config = dict(
    n_layer=13,
    d_model=256,
    n_head=8,
    n_kv_head=8,
    head_dim=32,
    d_mlp=512,
    vocab_size=2048,
    activation='tanh_gelu',
    norm='layernorm',
    norm_place='pre',
    norm_eps=1e-06,
    positions='learned',
    qk_norm=False,
    attn_scale=0.177,
    bias='all',
    tie_embeddings=True,
    parallel_block=False,
    init='normal',
    init_std_qkv=0.0258,
    init_std_o=0.0,
    init_std_up=0.0258,
    init_std_down=0.0,
    optimizer='adamw',
    lr=0.00181,
    beta1=0.9,
    beta2=0.95,
    weight_decay=0.11,
    lr_head=0.00629,
    grad_clip=1.0,
    warmup_steps=551,
    schedule='wsd',
    decay_fraction=0.464,
    decay_shape='linear',
    final_lr_fraction=0.0,
    batch_tokens=65536,
    seq_len=256,
    doc_mask=True,
    train_tokens=370500000,
    steps=5654,
    dataset='wikipedia_en',
)
MLP neurons of a small language model. Each row is named by its layer, matrix (up: input weights; down: output weights) and neuron, and shows model dimensions 128-255. Each number is 128 + 24 x the weight over its row's rms, rounded and kept within 0 to 255. Numbers have three digits each.
Before each neuron's rows, "fires before" lists the tokens most often just after its 100 highest values on Wikipedia text that the model never trained on.

fires before: "\n"
L3.up221:118146144131104121151143112120114096126121121162191118124137063130100117117135129127154147113136130138135132143174141138086130112129122152120155153138133169127148146164148073103102151148131167151144181171142182164127135126158121110114094160108132163143103150106108058143128135100135131140160117100154143143127119108091142150123175106148087117091124130082148126120119140116122148138139
L3.down221:117125146142151110133161123105140090091131119140158143123151080136122132091149097134117141120107154125128110150132144142113149184070130141101155142141100113131112148108105150165105115139155132106130125143067120146103110117140114085135106123170102139136133160136143127123069153163136131127110151125142118147100174131145118137106135160127165094101062137120122166169132154130104144120087

fires before: "\n", " |", " —", " "
L7.up143:114145145133087091127095130114160169119109127174135164115174133108125184165129173144118134127141112165123155121159100145075144119084121186143140120103115135124073152158132121125115170115138129118142104157106156146172139082137112064143151120147134138158131124153115132169146131108124141111121099131128093158119135127144150144091157128113044090145124100087112122077147136127135150155157
L7.down143:120127110137114174101133169078142134133111087106163115118157131130104125082097112127131156172122091139142127156156129142119128112091155121089130152146123131117181098128083092141107142166086173168144141164159145106151118110167146109114120161155136124156163164090131121103126120101132129122117139127131119119139102140133162135141100143140143082094138149160100119144135161136165198143105

fires before: ",", " |", " the", "re"
L9.up455:126128141144144171135087143169126093151116132117165159134117106116141118148145129153116113161130090150161129135133123177186138121124102122108140125136108105125086131109125108104132130118137120099106150122114160089169131160126159169144153107075074124081148107104112078163130146127142142135166155126167122125093105135149119111120091154053132145119136127153136146108142117123107136118114
L9.down455:139101121128106155138120126120107119098159142083156097132162163155169160143141122160126120147137108157111144129129117129078147105171164125107113127123100108092174120117104128114131122131142122116170153085122130145152093147129155102117173134121103128157141135118108144133104119097142118146179128078142137149148130142106102139090123126150135105101095123127118099175114178148111115115098

fires before: "|", "-", "\n", "===", "=", "The"
L3.up368:136134139106124140129126120131171127142103129115160113124098128129130114142165160113104153132148112093092104117098125167105132092106125147175155161136151111175092124158124090121130139126141155117088172157122111140130131132125159100130142147128148124120118127124167064135137078104128093127120098082139131119096144082117119141129135158111104114135166143147137130126130115128096121144157
L3.down368:128124139116117097155174124138132152128151107156097089104095113151146118106101170127142112109145108150146170160144119147138115102138150134120174127076147124118110099140119149151097118114075056129133128125077110172119157143105131136138132134114109146138153096174116173130126132143101087200138164135130143135109136131133151141110132160142120184139151139139118124125115157096138127102127

fires before: "s", " |", " Go", " App", "%", ";"
L8.up433:059127097135132096080095130153116143128167116143119125112101115139139103118201162131113128102145174135100121137131116177130147091131117137129095122139139147119128160129136187134107126141109126122127174131177129111126132129143146137112157106116125097109137088146129131136162107109098105120134123135114107090145115084111073156114146139096167112111146159148145092148122103107156116153121
L8.down433:110129151132134152059119160142098137111097138127152129152134106134150139147127155129122147141136119129134160112174108119110217124106128122124158126144115136135122142164113082118142118100134121137158144129122102126140141104161169154161164129153114067108184128150117111182118130130114099124164137101140120135139159138126157124102108140144129123177123126178116111093110094119117088139169

fires before: "|", " |", ".", "\n", "–"
L8.up344:107171155121105153111115133155109158159202115143119133139096106132134119138170167112118109139129116147112116111087124131095153142141122143144138110123112131116143154122138132105105209129146120140148133187090082145141106144131039080132175128106158151132112100146087144132161106076099126126152142125166132080105112153135124115116090106125092171093136136150126138109111080122147166124135
L8.down344:140113108167115107133145137107082125125107130135090128112112171116141120164121147175131132139112112162164155121102144054095153154126165136139082134109146133181113121120110141139131119143108131158142142105130134121061091170162156157159125142128162129107099124144161141114160102122141136103136108130143115085136138106160145130116094110143147109143119152077085129125086162152112145121144

fires before: "s", "\n", " In", " He"
L3.up463:131162130143134115169180096140103143118137115132139143117143047081087136136118159127123147161151140161157150118158133115100139108145108108129116082134132105124126143145125123137133179100127148099147142137135162093177130101172154123140124121111128099150131143111112133158159179097126120134130106114122076141145103128122157174133145104114129105143121065085139107124139139130111124099126
L3.down463:099132097116092129131118131131111153139143144128133155117107133153131101137147181128168123150170161134134123119110078107127141132095140165114095135121148125119146123132145121097110139148140173120129153076102122080110133117121147111111111140101121117126129142128138128118087076122147166088152164122101096125162133117089096091131114136115111103121108164171149135087140141100132123155142

fires before: "\n", " |", "|", " ", ";", " —"
L3.up155:076140105107119132082099103130132154144156093172129100157125115116121148116160145129114121109110161126089126146147117143090145101128121134140122135128165086095114104165129120114127194132147133116162154117120117161127146150095090039120119095146127121125120098194108124140161117092108118114144135135139132114138108134175110124110171153117143217138118133159136164145126097085104089120111
L3.down155:090167139074114117124090163149135124133148102133145130157127116142073115082121114120117121134138184117114148131116131120102154128135162148156088100128118119160137144129101175097169174155114150095134084100117167140166137129122087085147082119163117104143150149147105101144157119130093129146136103164129151126136140134128170108129158095100105144138145163106115091162156155117122129160168

fires before: "\n", "|"
L6.up5:147132180142058111133115120105122149115177110139118121182109055142127141134145122124133140122151132078103132110159125153095143129124123114145144132148125138114154155121126127156093177145132126104170117158108104130142148135131089074120143120115131135111115095175102087149141124080117135122158172128148140079139107113120095149150117121117087142085141143109116149109140091103100139128156
L6.down5:133176105161098150106117120096083151126105116131128152089159146139125187146120102124123120128093105156116117125134175093134125103115183142148115140101117137132158148129138112126154087094133158154148129121128116118071086131085140114113109134110142086158162165133150104123069136143147161114097139144110120126121132137111120133179121116097166136111125130124169098164147139139109110124091

fires before: "\n", "w", " "
L7.up97:102175113136083122144158096136161168088161141116167135111145118125124148140131129130129115119045110140118100106104141132091138078149142167128129123106131101133126184178157101136102146113132102141148140151132124142128112144130123103088158164078167101138139135124102075140144075092150146113129152138107120106146091118142150144108156132141095086136103141084133144133123136085150118135104
L7.down97:097117124141088103151121115101125151096122173106122109114171161123084119120095087138129154139115107151090147112114141158113083165121147139140159103119116116111142106150127141121130117144107140214097117185128111132116102125180187089111139130064113129164171091112143091114108142114171157130123154144095107144107141129130144112172118111104130116128136143095132150122131146100138145122097

fires before: ",", " the", " he", " to"
L7.up134:106138094130129168133090115157114118093190171097142115175129147114107116130117134137135187138120148122097095124142131137136147109155128164112142118153117154117140119135126130126078124146100109153172129108148157125102083112153136134130157158111115113130113136145112072144115118129109115126160143115137134115111168132127135101132151156091164096085117134137146133166113146132153102129116
L7.down134:134133122148137150121155092157122108062144190112123135121121146104114146121146127151127136143136145176089149132111125096087149136138142092138134133153069102107138128125107178125133152137137109131117091111138187150138109104182145105136166110151169149139121100148141113143134125102154129150156124100158139099109190117133156093115096151107127129095091117155126152167106137144115100095116

fires before: ",", " he", " the", " she", " P", "s"
L9.up278:119123096175134161140116104131132124097183121089172132113137115130098130153174133137120182124139108157101099087157131148086145101101138112115154112170129119131156129152125130086076139126165132122165155157144134150105120108145166125126123121101065104145118096131111123107118108089125121123146141129125103125130135122141129156107140176126150132156182133130120158166092130150152093121115
L9.down278:156122125109089154160126150125125109131129161165132163133142155084086136166104144162097133148161133146159134130147151139150067156147099132108125136140114144109162143151124106124142158141113127127155099096131100116112103127182149165137160129120119164123103133089169133121124121103163105176129132170149110099148110109152118091125148130127170123108114111147119170159130141164121146114159

fires before: "-", "\n", " "
L3.up446:122128142145094132116123119152128128125138124126161139138123076159128132125136100143137129092158117097139123133120152138133129123138124142109076132133123137087154119107141127157094101138134135107102129138118129118168152118131092156149070141096141125110121126127126123125145030109125147140195165084151132168083149138066112166128126126117153093109116156091116163105087131113174130139109
L3.down446:118141120123107135120145138116135158097145099154116110095101129155116141103146180125188165115118138097131160171176070118142134116118155111138181159106117108128138118131126112136064158141149095146137131136067084143136126082116104116117148143145156090164102145109118098133115135088143132112115092140138135141084118139120124137099143130098119104134072122127125164139147102136124118127139

fires before: "-", "\n", " "
L3.up336:127163166098099157183146129138120108153124121112094120148158106140123115132132112128111109197131127149142120147146140164134130136123125140118109144047148152107150172138109128125119147153107169146121164156110112125181159118083109132155090119123131156127113176127171110140127119105111128144128138080132124073119176124064118137119098124116088120073117124119128135115102106120159123169128
L3.down336:141118113119116151129154195088137159081127160136147174103125126133122118129076148124185116084112109131133163132158191152129144140131133126092155187125094151127130134109120154141099152162116105130171127133099128116098135116104119172152082105132171048131123137107130138125136132118148126094118090128137109153100099130128122147154150130100125142120096120113134216119181132096118151040108

fires before: ",", " the", " he"
L7.up6:125166139137138113120112101143119174096125186091114150162123133091121178111143149139160145136110129097113118132167126148097147152126119130130154106154106148161123145122164121089113170126101122157160158143119119111151076135135108144109131151092103100079125117113155068118104143092128122142158181115117119108118134118125142132134117139103103118103166149146158141102147126090122159111183
L7.down6:195120107098135152120169145119127102106149132128153102088159097115119144109141159141168159109106149152135148140094120131104056137107112116143114129148084123137169111126110180147126140105123145082134124121121134204166093104155144111184101116141142149080155137128107117183096084122072149130145103095166161183134120093136134090142113162155131126122083149132151119177096146091131141143136

fires before: "\n", " ", ";", " |"
L6.up418:093165134107102128077112134112105144098155118160119134128101130132138121126128156126131121144127112140086118110106106133076145117133139146134125118125144110128159147120068124124105170115161078108176160188096063148149133154113111106119202140111142126111129110176111116176148097102142126116138159141129139084100124134108100138109112124133116122140136158127098129126100114109163102098130
L6.down418:110170114133109107153113143116114130124110109129116116097125167141079139149134097132111153129121087167133138133124093132133184123111131175141121177125168076106130142116082102134129126100145165132134134148141115177118114141181141083126150147095129133176105151149117089105128099102179134110111161156105075124181109108125128135140138099115120111140130162119126114115099166093112136126067

fires before: " |", "|", "|---|---|", " ", ":"
L6.up130:111152160116120113108084112127113117131117158136154142123095146105134120139168224127139110112145135151120137143162128109100137117118148110158156173148142114101119127160170147111129105143114141156135147129126108140148101125158125141135134156123140110107119088121135139137151126108162156128143112115128135081107156099134141157102137157138098129112142124106165130127136106102132138114161
L6.down130:132139122142132132146158126144098113147113139144135134161115130174082118082140102135123162142144132099126137122112120128145147150083067151157098146109158152146111111103122124138111143121122113123110130123144116177111149159106136160148126129139127156121125116121149115123141125108103072128114152109143100161179105146103165143108140117124126140111132103133137158127114160119130130188183

fires before: " |", ";"
L3.up213:120111132115129104125131112128139138132170147142139168125128127108151130099135145132113139088074129123104151109128147110119162082124115131183102110139143106113098119157133121097166116129139135089108125143184100129135162159086148121092104142139118164105141109132139106154131096123094077106137097166179115090104115146165144136111143155113154151120127148134137159145124113108091115081130
L3.down213:118130119086154133104161150110141137139139078105119114145166124126117141128149129137115099129122150122085103124159104149111157119150132147137186107100129101121152109163156095130099125125101145137131134137145112137133129126176103142121106164143107103114133102129102108117162125153129079092155104141146125132137130127112121097118112117131146185124128180147152111130134113141100119125100

fires before: "\n", " The", " In", " This"
L3.up264:096166107203084150147143128128122130072131110153138143122150046126083145126127101119142124131109094151141130088192131135095135096124120125134120129163121098110137156157130124120113170112133102121198122139135142138132128112154135130097092126088121080128115132137070137161171125093176131155162126125168084115142163133118126139122166134135130181169081093111129130094127134128092126136094
L3.down264:133113091101085127051140147133112114135147126158125118167152112135148139114116142119172114145118105094147134141076106138155113144064150152123128141085134112135175125139120135112124119153082107125104084131136106103126087125113113117098122110130129115097127165126155098115118067126145152132161159127121120133201138126065107146124122139116114151135135129130160132126136126099127159151116

fires before: ":", " |", "\n"
L6.up89:128149113126138130132100097100137116136124171130102095102073118092109140146134187131109163098139150150113114156174165140097157116148100180148117151105132123128128110107174111129161124159124138133135171106145130120141096131123129159097129131142127148091126121117152125135146114104116123144146112135172126078110138105115124152134144100090116109151117173106130130159097089157139140128194
L6.down89:132140161095136196126114109098135154148152132119119093162119107111144120102128158118074124152136133097112177152079091092131218116136128119125116126130118140140143118145152142091098101132120122114130122109104088155170081109097105166151137166120122156082139112145113142154151140095109100161143122136146118104123153113128093144122161112162089127136137138137155110093087140135102113129137

fires before: "\n", " The", "\"", " ", " A"
L3.up166:088141130194074141165113132120116143131138119121170142118139063157067119131131087124151133104122103149122117083184134132118125094138134158117072136128105114126124115125126133132118130150122113147147122123139167149146126110107118095120063125105135123135123123124087167126175071082141150127190116133178108158117175135100137146127152112132127154083111128076128157098083152105095150142135
L3.down166:127135094094119138076152114118130116125146152144103084172194108135091099128106124123168125120103106097151148134136125161114147109099129097113112164151118126107141113145153108102117112145102107141128119188105145113146121101143092137117162115095145126120081181102114089117105117089206156113164120136190109111131134143070126158126120110140149135154110098070169132131137106101118158111111